python train.py --hidden_size=192 --num_key_value_heads=6 --head_dim=32 --intermediate_size=768 --vocab_size=8192 --norm_eps=1e-05 --rope_theta=10000.0 --parallel_block=false --lr_head=0.00942 --max_seq_len=128 --train_tokens=474900000 --max_steps=12994
MLP neurons of a small language model. Each row is named by its layer, matrix (gate and up: input weights) and neuron, and shows model dimensions 64-191. Each number is 128 + 24 x the weight over its row's rms, rounded and kept within 0 to 255. A neuron's up and down rows have the sign that makes its largest values positive.
After each neuron's rows, "fires on" lists the tokens most often at its 100 highest values on Wikipedia text that the model never trained on.

L2.gate343 [122 107 118 169 154 176 100  92 106 120 136 134 166 103 115 165 113 103 116 135 136 165  77 119 126 150 160 105 114 134 125 104 140 137  84 167 115 150  95 111 135 125 161 145  90 130 130 116  92 126 125 127 103 106 159  54 184 126 117 112 150 160  97 137 176 114 166 131 126 112 112 160 143 111 136 110 142 147 116 107  99 138 177 150  91 118 145 179 143 136 141 113 117 106 159 142 128 136 163 133 162 110 119 118 150 164 121 141 116 132 109 110 124 160 119 147 149 152 133 177 176 134 129 131 171 104 110 109]
L2.up343 [124 100 112 114 121 128 121 100 139  90 165 116 166 123 105 138 123  93 108 135 120 165 132 171 155 136 161 149 123 137  91 134 149 176 143  70 139 154 100  96 124 165 107 132 166 130 116 108 110 169 136 127 132  95 116 118 160 154 150  94 189 159 110  94 146 131  83 135  79  96 156 149 104 119 153 112 147 177  90 146 134 117 125 151 126 143 163 102 146 142 147 121 154  96 121 149 144 177 148 100 153  92  88 137 145 147 136 133 102 144 118 110  79 147  95 132 162 156 133 114 144 128 150 128 191 170 130  95]
fires on: "age", "ava", "ki", "os", "sy"

L3.gate692 [116 132 154 139 157 125 109 103  89 100 105 125 122 178 163 104 124 120 116  83 161 151 104 145 157 150  87 122  66 132 125 119 134 133 155 134 170 134 120  88 119 121 132 119 126 191 138 105 113 153  87 119 155 165 161 153 141 154 111 125 107 105 109 155 131 150 111 111 153 171 137  84  97 127 123 150 143 131 179 107 126 100 158 139 129 108 119 130 124 105  97 133  89  77 135 161 159 138 127  78 155 119 131 120  95 146 149 158 118 153 141 135 131 126 135 165 176  84  94 143 155 117 103  95 113 118 117 113]
L3.up692 [156 117  86 113 146 144  95 140  87 148 161 135 150 139 127 118 116 116 115 110 149 158  97 122 135 126 146 122 136 147 149 139  77 111  97  92 155 125 110 128 119 143 144 121 114 121 129  83 117 125 129 151 141  88 128  92 179 148 122 132 139 113 146 111 169 149 151 120 166 130 167 134 119 129 118  99 164 106 143 107 166 162 138 135 116  83 157 117 124  88 141 123 122 136 143 131  87 159 120  87 156 138  98 126 132 144 121 149  83 146 141 117 127 161 124 168 165 128 106 133 152 111  97 145 119 116 122 116]
fires on: "se", " promoted", "lit", "g", "ial", "et"

L4.gate259 [155 180 105 164 156 101 116 148 141 109 143 132 122 133 132 141  96 109 152 118 108 140 106 119 126 123 145 111 143 131 119 186 160 108 115 114 153 139  76  72 182 135 185 114 132 121 119 120 122 180 118 141 105 139 150 127 137 157 102 136 175 129 131 144 112 141 144 171 151 143 113  96 112 140 100 125 111  87 147 130  88 116 150 105 134  93 128 142 107 141 153 134 150 130 115 137 151  98 122 107 158 123 112 137 108  96 154 127 134 161 129 105 153  93 118 128 119 111 134 130 125 112 167 127 123 123  59 156]
L4.up259 [139 177 110 154 167 135 149 136 116 111 132 138 135 122 100  89 133 142 108 196 118 179 111 136 137  99  92 139 149 138  76 138 160 120 112 137 153 115 110  98 146 115 154 112 150 121 145 138 147 127  97 150 133 174 132 118 120 177 121 144 169 142 156 139 172 118 116 147 158 128 152 113 107 131 122 104 119 171 123 106 123 129 142  88  90 119 132 150 121 121 157 147 116 151 107 136 108 102 159  95 152 112 101 125  93 106 173 129 128 130 151 100 173 119  89 188 108 126 133 100 135 135 145  63 126 148  78 139]
fires on: ",", "h", "k", "d", "e", "l"

L5.gate182 [105 143 128 119 119 148 110  71 115 116 133 135 131 118 119  90 131 120 154 146 117 148 125 128 207 125 130 112 146 116 156 101 108  77 134 144 129 144 144 119  85 111 110 106 115 175 145 101 109 145 138 116 152 140 145 154 165 144 110 126 149 114 148 138 137 170  96 105 128 159 117  96  82 163 131 127 141 132 125 121 149 162  90 144  89 104 121 143  86 166 128 109  90 125 123  86 136 117  88 155 114 114 148 132 121 149 156 132  99 119 101  85 146 120 106  71 128 110 126 131 119 164 154  99 164 123 139 169]
L5.up182 [140 102 130 147 169 116 138 143 179 146 120 158 111 131 141 160 121 140 122 140 108 159 111  98 126 138 118 113 147 143 142  97 125 118 140 124 177 144 184 117 103 123 141 162 105 118 144 115 155 117 118  63 101 114 161 148  89 133 107 119 132 118 103 108 151 142 160  96 129 150 109 121 123 125 119 124 148 120 107 113  90 142 137 115 123 107 143 163 142 144  90 109 116 133  88 130  94  61 152  73 154 143 157 122 176 131 130 108 161 103 117 111 130 159 102  85 124 116 101 140 140 150  98 137 116 168 121 144]
fires on: " is", " was", " name"

L3.gate296 [117 142 129 135 159 101 177  82 139 110 122 125 103 132 133 140 167  94  90 146 124 144 129 101 150 102 127 107 154  98 110 116 126  97 111 102 116  86 134  86 124  91 112 116 115 156 143 129 112 119 142 122 150  96 170  87 152 160 141 126 147 112 142 104 104 141 123 163 126 127 152 147 111 147  96 130  83 126 144 103  70 135 147 102 151 162 112 127 157 104 154 142 156 133 151 181 156 128 154  90 135 115 118 136 121 139 126 170 110 104 133 117 128 125 103 112 112 147 126 100 111 123  94 136 146 146 107 106]
L3.up296 [132 113 169 125 161 134 138 113 146 155 128 102 118 151 109 108 126 138 119 119  91 122  75 132 125 108 112 103 170 115 152 137 108 119 176 107 186 119 129 144 125 131 103 145 131 200  76 149 101 133 128 121 172 150 141 104 136 175 175 149 179 131 112 144 104 117 117 150 150 105 109 143 116 162  76 156 116 134 121 135 105  93 153 150 117 179 141  72 114 131  94 125 118 128 170 131 140 140  96 125 112 131  99 115 158 144 105 147 130 154 113 102 160 153 131 105 111 166 128 106  58 131 126 135 130 139 112 126]
fires on: "ed", "d", "ur", "ly", "lo"

L4.gate709 [137 123 134  83 128 140 115  94 158 161 150 123 107 152 121  67 106 140 153 152 103 120 148 101  99 118 113 137 138 114  67 120 119 130 148 107 157 135 108 127 135 118 109 113 169 134 101 106 113 134  86 137  66 171 119  93 142 154 154  92  91 143 144 164 122 100 102 136 114 133 126 115  75 130 144  95 145 110 117 184 142 160  69 110 122 137 102 134 104 127 121 146 107 130 142 144 137  90 133 126 128  96 111 160 136 138 140 142  96 133 115 131 177 123 145 127 144 117 117  89 154 151 118 126  97 156 154 144]
L4.up709 [134 174 117 103 143 111 108 159 113 125 150 111 135 113 136 101  83 115 126 124 148 114 121  90 130 153 151 138 191 112 118 105 172 118 134  94 111 151 113 126  81 124 113 128 155  89  73  99 115 128 116 132 107 144 122  94 115 136 180 133 105  84 106 131 127 120 119 134 119 141 101 130 103 147 123 117 138 149 149 144 162 147 125 125 105 117 144 157 158 147 113 168 170  99  96 193 138 165 115  84 106 107 114 111 151  83  97 149 129 128 142 140 159 126 143 118 146 109 114 149 138 116 102  97  99 102 124 129]
fires on: "n", "in", "din", "des", "ni"

L7.gate142 [131  99 127 138 109 118 151 141  94 137 132 120  76 117  91 155 148 144 138  97 135  78  87 157 127 143 116 118  97  62 153 115 139 160 130 128 127 126 119 133 151 133 129 108 118 163 130 129 140 138 125 119 147 102  78 116 114  98 137 135  91 112 128 131 152  96 113 131 110 126 142 118 120 146 177 124 132 141 126 115  71 117 131 159 123 140  73  99 105 149 166 190  85 100  78 132 133 134 126 101 154  92 123 107  98 119 150 104  76 137 123 112 124 132 146 103 185 130 107 139 108 137 127 118 155  91  91 178]
L7.up142 [135 119  82 139 135 126 153 121  97 149 133 144 120  98 120 138 132 128 148 119 122 102 108 152  86 120  96 110 151  96 156 126 113 140 118 135 106 182 111 112 112 139 101  87 103  99  92  81 171 179  95 141 100 143 105 109 157  87 129  98 126  80 107 102 117 119 136  91 128  95 142 137 153 132 147 111 129 121 104 146 129 146 125 123 111  98 144 128  67 123 150 117 129 122 102 157 152  95 141 119 143  98 153 160 124 126 147 129 114 107 130 104 122  93 133 122 153 151 138 150 137 146 140 121 141 166 107 159]
fires on: "d", "t", "ins", "ing", "on", "ade"

L11.gate746 [134 113  74 123  89  71 141 133 113  99 126 151 142 126 124 150 142 118 118 105 122 122 118 174 118 133 128 152 163 191 185  47 105 121 150  96 151 136 156 133 196 146 115 149 151 144 158 113 121 129 159 114 106 144 130  88 151 118 128 109 134 129 168 162 119 141 135  91 137 146 158 143 125 115 116 108 100 151 133 140 134  84 158 136 145 126 142 128 160 152 122 107 123 130 108  87 108 133 126 131 158 132 103 116 127 136 119 112 130 164 104 140 140 142 106  99 145 181 163 159 161  87 103 128 163 117 139 177]
L11.up746 [158 113 107 136 110 131 135 134 143 103 114 152 127 127 140 181 154 158 121 144  96 153  89 120 106 123 158 133 106 133 119 120 158 157 184  99 171 116 142 122 173 134 128 134 132  93 154 104 122  67 121 136 120 168 152 129 110 109 126 146 161 101 142 125  81 113 173 157 176 107 157 128  98 128 126 152  97 142 122 136 143 107 129 133 128 113 166 151 105 126 176  92 118 141 155 115 114 144  98 135 122 105 107 124 136 115 112 116 139 159 128 115 161 129 112  97 133 173 180 180 144 104 177 118 141 111 141 196]
fires on: "=", " the", " for", " on", " of", " at"

L2.gate494 [117 133 142 116 101 145 138 109  98  94  58 111 142 119 137 153 139 111  87 112 152 147 104 166 148 104 126 118  86 160 153 139 121 128  96 104  93 113 113 125 165 120 117 150 119 147 135 146  92 117 122 125 142 100 147 137 118 153 141 152 116 146 104  84 167 134 158 152 131 128 183 164 131 135 119 136 155  79 130  91 120 167 100  91 109 147 126 140 107 134 155 123 125 105  91 145 139 167 126  92 154 101  66 129 144 111 133  96 101 124 118 124 142 132 146 148 135 158 127 166 152 167 113  89 154 142 102 114]
L2.up494 [140 137 101 140 142 128 149 115 133 109 113 116 153 130 138 138 151 109 102 129  95 135 118 126 108 149 134 102 132 101 122 130 129  57  86 106 131 146  95 103 131 148 165 148 114  88 157 120 111 126 122 121 121 112 110 122 123 163 137 118 115 145 126 154 175 136 117 106 147 148 144 159 111 158 142  75 159  99 146 117 125 117 112  70 137 139 117 159 186 118 171 133 135 106 161 126 109 109 152  91 151 110 109 101 161 166 122 110 108 145 112 107 139 129 152 112 155 129 144 101 165 146  84 129 143 147 140 128]
fires on: "g", "s", "r", "'", "ial"

L11.gate228 [124 165 128 137 126 152  96  99 127 125 155 166 105 133 156 110 129 116 123 136 106 114 130 152 120 133 160 119 125 175 114 141 137 134 122  88 173 156 123 125 115 120 105 140 147 199 128 168 149 138 111 141 129 141 114 129 143 131 108 142 144  75 133  60 118 117 132 108 153 129  87 128 146 135 117  92 133 137 136 151  84 115 136  86 110 123 123 144 111 117  94 113 105 115 109 156 110 155 100 153  80 133 150 172 119 136 136 130  99  88 118 134 115 110 122 102 128 133  95 150 135 147 139 132  96 126  94 152]
L11.up228 [140 119 117 119 130 117 157 108 108 124 108 106  96 109 136 135 116 155 103 122  98 151 108 127  98 146 115 123 145 139 153 152 129 168 137 125 142 140 151  66 153 178 103 116 137 152  95 109 136 133 179 102 135  86 121 149 105  85 159 161 132 124  84  78 102 151 131 130 155 133 141  95 142  92 101 133 168 149  66 132 161 138  91 148 135 148 124 131 131 116  86 158 146 117 112 112  85 131 135 114 141 152  91 145 139 105 152 134 115 145 162 127 115 156 120 132 165 122 101 148 134 178 106 100 175 160 165 124]
fires on: " in", " with", " of", " by", " was"

L5.gate335 [123  94 148 121 130 154 134 154 153 158 139 103 160  99 160 146 145 138 126 122 107 194 108 166 108 154 132 170 121 116 135  99 127 145 126 142 139 150 112 119 135 171 102 156 117  93 143 184  94 133  90 142 129 129 127 122 114 112 120 142 153  69 108 139 114  94  95 136 108 110 128 119 131 130 141 152 119 118 174 147 114 127 145 137  99 138 145 143 166 142 145 126 127 106 100 148 107  95 130 137 129 141  83  84 149 140 140 156 122 154  96 138 102 139  94  99 141 130 145 116 142 137 110 146  70  97  98 129]
L5.up335 [ 92 184 102 110 121 167 146 102 126 151 113  94 139 180 166 144 133 121 125 112 135  96 138 150 139 137 137 109 114 152 141 120 136 109 131 125 169 123 155 129 147 124 124 128  94  99 130  91 115 116 149 133 173 147 106  75 111 120 109  99 102 100 116 156 122 107 168 119 138 140 116 153 155 167 140 144 106 118 142 140 108 128 119 153  92 142 129 107  87 132 130  97 101 102 136 125 172 149  90 123  84  98 130 144 118 163 150 148 115 131 101 119 134 105 124  85 150  80 117 141 132 137  67  98  89 103 111 131]
fires on: "d", " as", "o", "i"

L3.gate33 [103 109 146 111 141 148 154 181 143 130 115 149  60 137 132 170 108 101 143 138 154  91 143 135 133 155 140 116 114 113 193 138 126 132 126 125 151 121 125 138 128 131 134 141 106  77  96 196 109  86  97 128 158 113 159 128  97 143 134 112  86 122 133  98 133 147 120 126 127 100 110 166 158 133 103 133 158 167 168 119 112 147 135 116  94 174 160 174 139 137 114 131  93 125 125 120  97 136 132  92 134 147 129 118 125 132  83 143 145 139  97 113 115 127 120 142  95 120 136 130 161 140 121 127  95 134 138 130]
L3.up33 [169 155 121 150 157 128 113  99 176 114 104 113 129 100  97  82 146 122 159 153 160 125  94 130 130  85 200 155 126 114 116 110 121 141  85 157 101 128 128  98 161 118 122 140 134 149 125 127 147 175 109 152 104 136 124 167  62 136 150 141 137 133  94 106 152 107 112  83 121 118 129 131 135 141  94 117 122 142 150 150 109 132 152 144 116  97 134 115 136  99 119  96 160 157 148 132 152 146 117 142 141 120  98 146 128 118  78 110 109 140 137 143 146 179 127  98  87  98 126 136 134 119 158 123 136  98 114 126]
fires on: "ation", " years", " law", " America", "ics", " theory"

L2.gate569 [141 105 161 101 126 117 138 107 143 140 129 169 115 113 107 152 166 130 118 141 116 145 132 151 189 140 145 144 145 126  94 108 152 127 131 135 140 157 136 170 130 172 130 155 130 130 156 141 102 143 149  74 144 117 112 124  86 148 128 140 112 144 120 111 131 133  90 100 154 128  72 116 139  88 122 135 102 164 146  80 114  98 155 173 121 158 120 115 121 134  95 187  83 135  84 107 142 112 149 129 114 121 146 117 124 122 165 131 134 128 134  85 128 120 156 106 123 148 112 144 136 106 137 123 135 110  94 116]
L2.up569 [147 108  96 108 151 135  89 125 159 194 158 119 129 121  93 108 123 146 107 134 127 150 147 135 148 123 109 138 173 158 114 134 144  85 144 102 110 114 112 177 111 197  96 141  86 136 123 137 118 111 144 126 123 124 134 121 122 113  84 143 106  96 176 150 135 133  93  97 141  97 122 104 107 122 158 123  86 152 131 105 139  91 132 150  98 127 149 110 101 154 127 132 135 142 145 165 127 133 156 169 153 113 155 137 137 123 138 138 172 107 103 156 139 140 193 125 122 128 118 121 153 138 138 146 151 152 107 115]
fires on: " rec", " Sc", " det", " h", "Rec", " Rev"

L6.gate277 [127  89 102 137 130 154  74 148 109 118 129 136 132 116  92 140 120  90 107 141 120 125  89 151 122 120 141 129  69 109 166 179 130 108 126  97 126 130  83 113 139 142 106 137 145  90 110 118 142 169  98 140 147 118 100 123 114 169 173 149 137 120 145 105 169 134 116 163 141 164 149 158  84 164 100 110 121  78 112 139 113 106 162 116 157  80 116 154 130 113 144 156 101 102 175 123 126 147 130 153 147 137 114 121 127 103 138  90 123 149 125 149 131 140 130 111 149  70 100 104 186 103 132  65 113 128 130 126]
L6.up277 [109 118 141 144 125 122 125 130 113 167 114 145 104 104 116 124 121 104 146 149  84 118 128 137 109 118  79 138 117 189 126 116 100 158 161 140 160 130 146 129 135 154 126 136 132  93 150 100 144 153  98 148 120 109 158 147 114 131 143 174 113 130  93 139 167 124 136 137 124  75 133 106 143 135 115  98  93  94 122 135 124 125 120 120 122  96 130 164 146 112 115 161 127 106 135 101 115  85 109 172 123 109 102 105  81 109 129  73 139 166 138 112 109 136 110 128 148 109 124 140 137 160 113 100  95  95 100 145]
fires on: "d", "t", "h", "z"

L11.gate667 [132  93 108 181 121 135 135 163 133 139 167 128  53 129  93 161 132  85  81 126 134  96 107 147 160 121 128 122 126 143  96  73 110 150 144  79 137 127 132 129 150 150  94 151 141 146 164 120 139 136 140  98 148 157 131 123 126 135 169 151 126  79 112 139 127 156 124 118 142 119 118 119 144 181 124 146 146 129 120 150 150  62 126 154 124 114  90 123 117 137 160 127 127 100 102 127 148 120 162 113 124 145 155 151 182 115  86 120 134 136 141  80 119 146 114  87 131 134 145 137 106 117  86 147 140 141 163 157]
L11.up667 [174 155 142 104 124  96 126 110 104 109  73 116 143 133 167 123 106 137 142 123 170 150 121  85 131 153 143 106 149 147  97 105 169 113 140 109 137 127  89 123 135 137 103 107 110 118  97 152 132 126 108 115 133 187 139 157 183  88 128 121  99 143 145 123 140 109 128 111 154  94 112 139 141 136 187 110 110 104 117 109 124 142 122 108 160 116 148 121 143 135 140 102 114 130 150 159 146  92 116  94 121 119 145 157 123 100 146 142 105  93 130 128 130 124 100 111 170 124  79 126 153  97 188 117 118  67 138 134]
fires on: " of", "ing", " for", "Following", "on"

L3.gate351 [145 140 130 135 149 138 132 143 163 105 143 111 156 107 128 172  94 109 113 126 153 143 121 104 118 107 175 120 151 131 137 107 108 138 130 145  86 166 120 157 136 150  96 116  82 108 114 165 101 141 120 108 122 113  91  95  90 128  98  93  82  77 132 117 108 135 117 117 135 125 129 146 141  93 142  75 125 150 110 110 166 102 177 160 119 118 113 141 118 139  64 109 134 107 136 161 146 109 123 181 138 139 140 206 132 118 117 121 161 135 107 119 142 157 151  99 114 118 133 103 109 133 134 115 141 107 110 153]
L3.up351 [172 120 144 112 129 155 137 137 137 132 127 140 135 154 136 112 133 122 116 122 144 151 156 131 133  97 151 129 157 116 103 141 148 116 130 167 101 129 126 152 162 161 138 125  76 118 147 158 110 134 138 108 140 117 100  65 115 145  68 104 103  78 126 121 104 103 129 161 138 151 101 179 117 103 138  95 113 103 131 101 140  74 169 145 155 142 109 112 126 146  97 147  98 128 126 148 131 119 125 128 117 112 145 172 167 101 145 123 109 132 173 106 168 132 143 123 109 143 110 109 132 109 130 160 119 134  89 119]
fires on: " Sc", " Str", " sc", " Sw", " h", " Kn"

L8.gate533 [131 144 145  76 155 122 139 122  67 139 143 120 136 134 148 113 144 100  79 134  85 102 147 182 110 146 122 124 130 126 151 165 133 147 123 133  94 116 118  88 159 131 111 113 128 141 136 126  89 143 101 123 123 120 111 124 130 113 119 128 146 125  88 108 155 108 149 123 187 143 126 123 114 138 145 137 106 103 101 136 114 108 110 148 139 157 152 145 155 168 109 180  77 120 105 157 120 122 129 135 153 104 112 131 193 130 124 132 137 128 163 175 144 128 156 126 170 165 130 127 104 160 163 144 147 118 123 178]
L8.up533 [159 140 118 129 117 121 120 144 107 102 161 103 130  65  81 121  55 121 121 116  82 156 127 106 111 115  88 128 122 130 127 131 173 100 116  93 155  75 121 171 151 114 126 125 141  85 163  89  95 115 146 103 121 137 131 128 115 146 131  87  92  96 153  72 116 116 144 137 110 126 147  83 113 113 159 171 123 113 123  87 109 111 125 125 127 122 147 169 109 151 194 133 112 153 126 155 150 114 124 137 174 159 129 119 150 153 132 153 132 123 134 116 118 148 137 153 125  80 154 150 141 142 174 116 101  98 139 161]
fires on: " (", ",", " –"

L2.gate160 [152  65 138  77  75 119 133 128 133  95 137 127 109 139 156 129 130 151 121 161 104 112 155 113 116 156 156 143 138 123 113 101 103 152 143 152 169 108 177 206 134 134 122 161 140 140 119 151 145 113 130  76 176  94 101 151 112 146 124 152  87  84 110 121  88 136 106 114  75  95 132  93 129 115 149 111  90 135 146 154 125 128 109 110 117 100 115  90 161 128 136 135 124 131 119 144 139 163 135 154 149 151 143 172  96 111 137 168 153 163 158 116 137 104 118  98  89 117 136 136 118 117 163  82 126 117 146 156]
L2.up160 [110 133 134 146 124  97 133 185 149 125 151 122 130  95 163  88 124  81 101 152 104 121 152 171 133 130 136 135 148 124  99 152 171 106 131 153 139 131 151 128  63 170 144 121 140  90 129 137 121  81 137 115 144 127 103 172 107 164 159 137 159 145 131 131 128 115  56 138 115 121 146  76 125 100 162 152 120 153 142 129 131 161 115 155 100 160 132 144 123 184 149 116  99 126  93 137 126 112 148 138 130 141  96 132 127 132 109 112 123 132 130 121 139 120 133 130 120  93 155 160 101 141 168 102 107  95 110  85]
fires on: " V", " CD", " PD", " Ag", " acqu", " already"

L4.gate438 [105 102 141 153 154 117 127 174 170 162  91 104 133 151 117 110 125 121 139 115  97 130 140 142 138 164 143 170 148 116 114 136 101 113 143 144 132 125 123 121 144 147 142 132 152 108 118 190  75 105  97 150 143 119 106 127 100  89 195 131  70 123 133 135 106 147 107 109 116 108 105 125 144 187 146 158 137 126 177  88 171 131 128 140 108 152 118 147 173 125 154 109 123 122 123 139 111  71 109 122 148 153 139 136 129 152 106 166  99 165 103 119 112 129  99 134 124  65 128 147 148  87 106 106 122 111 146 124]
L4.up438 [126 123 106  88 128 140 116 104 149  94  79 144 100  99 131  76 133  87 147 117 115 129 124 103 156 130 183 102 137 103 137  91 144  89 124 153 185 127 138 147 140  88 116 138 106 131 134  90 132 140  87 118 120 130 147 144 124  95 130 131  93 110 108 139 122 130  84 133 125 159 101 129 143 165 119 118 146 155 140 122  94  72  86 110 119 136 140 163 137 105 118 139 182 132  95  64 124 170  79 114 135 137 135 120 168 160 145 135 129 100 142 134 124 168 112  79  96 103 115 120 101 130 113 145 144 151 134 124]
fires on: "s", "al", " years"

L3.gate336 [118 129 103 108 117 102 141  96 150  90 127 149 112 130 112 127 134 113 107 142  86 131 103 129  92 128  96 158  78 142 128 125 112  91 149 115 126 100  96 135 125 112 138 102 118 104 153 120  92 132 128  81  99 145 151 185 142 137 149 110  88 158 154 126 120  98 142 146 165 114 121 116 160 155 116 150 147 136 116 131 122  89  79  78 100 117 152 121 117 151 159 108 127 151 159 120 131 148  92 103 122 133 119 135 115  82 149  98 107 117 122 166 132 119 108 165 161 139 105 128 135 161 160 148 169 135 175  71]
L3.up336 [111 132 114 151 173 118 114 130 124  80 171 132  86  84  79 151 145 141  88 107 133 157 163 160 146 121  74 140 148 154 141 155 173 110 144 120 135 146  63 140 143  94 155 134 102  80 113 109 111 119 126  86  82 161 132 119 126 142 148 163 155 131 143 136 105 136 156 135 187 134 101 137 136 109 140 146 121 136 112 112 157 122 171 102 132 142 143 122 138 160 152 157 122 110 157 105 174 129 139 138 115 141 143 115 127 134 186  98 122 100  97 187 165 118 127 102 120 146 128 115 150 128 112 103 165 140 139 115]
fires on: "al", "as", "to", "bon", "amo", "th"

L5.gate566 [138 135 149 117 150 172 105 121 133 128 145 144 165 162 111 122 126 120  99  99 109 106 103 116 119 128 127 116 143  95 136 137 122 114 105 127 147 120  91 109 133  88 112 104  80 134 154 126 106  88 128 146 121  95 155  97  98 150 145 172 150 131 124 106 123 140 149 192 127  83  98 187 104 130 122 109 114 108 161 134 113 147 154 142 107 143 135 109 168 146  92 119  95 118  89 117 142 123 163 106 105 121  73 101 125  99 104 141 133 118 106 119 136 124 129  84 137 113 116 139 150 119  98  92 179 136 115 113]
L5.up566 [124 124 107  85 149 141 178 127 133 132 139 135 141 185 118 121 112 103 101 137 183  96 111 112 146  62 113 119 149 104 105 131 109 129 153 117 157  93 118 126 143 109 108 122 163 115 156 142 100 119 157 102  95 124 134 116  70 169 150 174 151 145 141 165  93 153 127 156 172 144 112 138 121 120 145 160  98  97 119 123  92  74 118 149 118 146 121  96 108  78 138 141 123 105 107 101 127 122 130  82 136 151  97 150 124 131 106 128 131 106 104 148 148 121 137  81 122 147 119 139 138 158  97 124 120 118 144 132]
fires on: "ed", "d", "po", "th", "ni", "ora"

L7.gate579 [145 105 121 103 124 135 113 145 109 139 146 121 131 103 139 123 131 115 159 115  86  92 124  71 148 133 112 138 126 150 111 134 155 131 121 103 155 176 118  95 121 143  87 149 162 104 103 125  67 116  99 109  90 125  90 101 114 167 149 125 129 137 142 189 159 126 117 110 150 144 136 108  86 106  87 106 139 134 143 128 133 133 129 103 126 135 127 148 129 109 137 105  81  80 153 119 109 107 134 106 129 117 141 141 137 108  90 140 114  91 105  97 137 152 143 116 129 124  95 134 164  59 130 139 150  94 121  63]
L7.up579 [153 125  85 126 105 140 154 130 135 149 153 157 135 136  94 158 163 122 174 125 110 127 101  92 129 146 106 197 164 148 101 111 128 129  90  92 107  97 152 133 143  90 103 125 143 150  94 113 128 112 139 108 122 110 129 107  97  99 140 108 108 142 118 120 120 116 106 179 131 115 141 128 124 157 114 124 127 128 124 140 104 116 149  96 125 140 179 145  84 171 122 149 145 107 145 131 102  86 157 151  84 131  89 149 129 123  90 138  66 117 110  81 129 149 117 114 147 157 161 156 149 145 148 126 175 118 131  91]
fires on: "ni", " of", " Nu", " Clade", " Ti", "din"

L2.gate458 [141  46 132 127 123 138 142 148  87 115 137 106 153  85 157 132 110 120 109 128 128 135 108 113 147 190 150 133 161 129 107 117 123 158 113 143 132 154  91 142 104 116 154 124 159 161 138 137 129 102  91  98 130 125 131 126  97 155 160 161 142 108  92 145  89 135 148 158 133 136 140 137 157 112 136 131  98 107 169 151 160 140 122 166 120 112 136 105 135 124  83 126 116 101 151 120 111 101 136 113 130  99 116 154 134 107 119 161 105 180 115  89 125 152 163  69 105 109  77 158 177 129  94 143 120 127 105 130]
L2.up458 [ 86 133 115 153  88  97 168  92 131 140 118 160 136 159 106 116 143 104 140 125 119 133 112 122  78 118 119 100  93 104 138 144 157 111 102 133 145 135 119 115 137 118 150 123 121 144 103 110  92 154 107 123 126 106 152 126 136 142 118 120 162 117 138 143 110 156 159 144  94 122 141 138 129 133 144  98 119 121 117 101 134 125 131 142 108 135 153 161 107 148  87 133 131  71 174 179 122  92 139  77 135 112 105 100 156 145 126 101 116 153  90 134 112 118 148 118 161 107 160 131 141 146 114 109 165 149 126 137]
fires on: " as", "h", "ered"

L8.gate246 [136 118 111  75  98 172 145 122  67 119 111  92 130 148 127 125 134 126  80 162 102 124 130  98 146 183 124  88 136 136 130 140 152 114 114 128 130 136 126 108 142 149 152  95 116 133 118 103 123 100 143 114 146 142  85 119 140 179 135 116 142  93 163 114 133 124 131 136 129 134  69 147 122 140 127 109 138 131  92 146 145 126  87 157 141 139  93 113 147 157 120 128 106 122 124 152  78 108  76 141 107 140 120  86 189  98  99 105 135 168 120 176 118 160 147 117 110  99 103 106 112 136 178  98 158 142 131 145]
L8.up246 [143 103  88 144 138 126 129 151 165 132  45 135 139  92 122 131 113 141 106 106  99 162 150 117 133 108 113 102 103  98 152 127 148 115 148 133  94 100 166 155 157 120 122 135 122 144 129 152  86 132 106 123 168 134 120 128 134 147 110 118  91 109  95 131 138 185 156 130 115 155 145  81 139 141 100 173 149  68 112 102 139 122 130 137 109 145 126 131  91 115 149 108 108 144 148 125  98 132 118 141 122  83  99  94 127 104 118 121 129 119 133 152 183 124 169 129 101 104 130 114 169 151 161 115 122 151 118 155]
fires on: "\n\n", " (", ")", ","

L5.gate115 [153 107 140 129 143 159 125 167 105 150 132 127 146 141 134 127  79 102 148 121 103 109 132  94 104 141 147 144 145 127 101 115  83 140 137 140 113 132 115 109 124 101 187 128 166 125 174 114  71 141 106 126 106 162 100 119  65 188  96 156 105 136 101 110 143 141 156 128 133  90 112 107 117 147 166 116 119 114 117 132 132 137 119 137  53 171 134 120 105 103 116 148 100 139  71 113 162 117 143 139 156 171 113 144 111 147 127  80 107 140 145 116 133 111 138 148 139 164  95 123  79 157 115 105 121 123 134 125]
L5.up115 [151 143 128 106 112 100 129 108 156 151 167 152 135 107 117  98 134  83 121 116  93 133 126 110 110 170 113 119 137 138 108 128 101 174 141 142 135 152 143 118 107  96 172 123 155 114 130 148 107 108 140 108  89 173 123 131 107 157 100 184 111 126 104 131 124 107 157 152 144 125  94 101 133 109 157 143  87 125 160 124 123 116 120 140 120 170 174 129 140 129 138 162 140 160 140 133 165 163 108 132 120 123 152 118  89  92 127 159 131 106 131  86 124 168 108 136 152 176  91 149 148 133 136 142 124 141  83 154]
fires on: "ly", "ce", "al", "ical", "ial", " dec"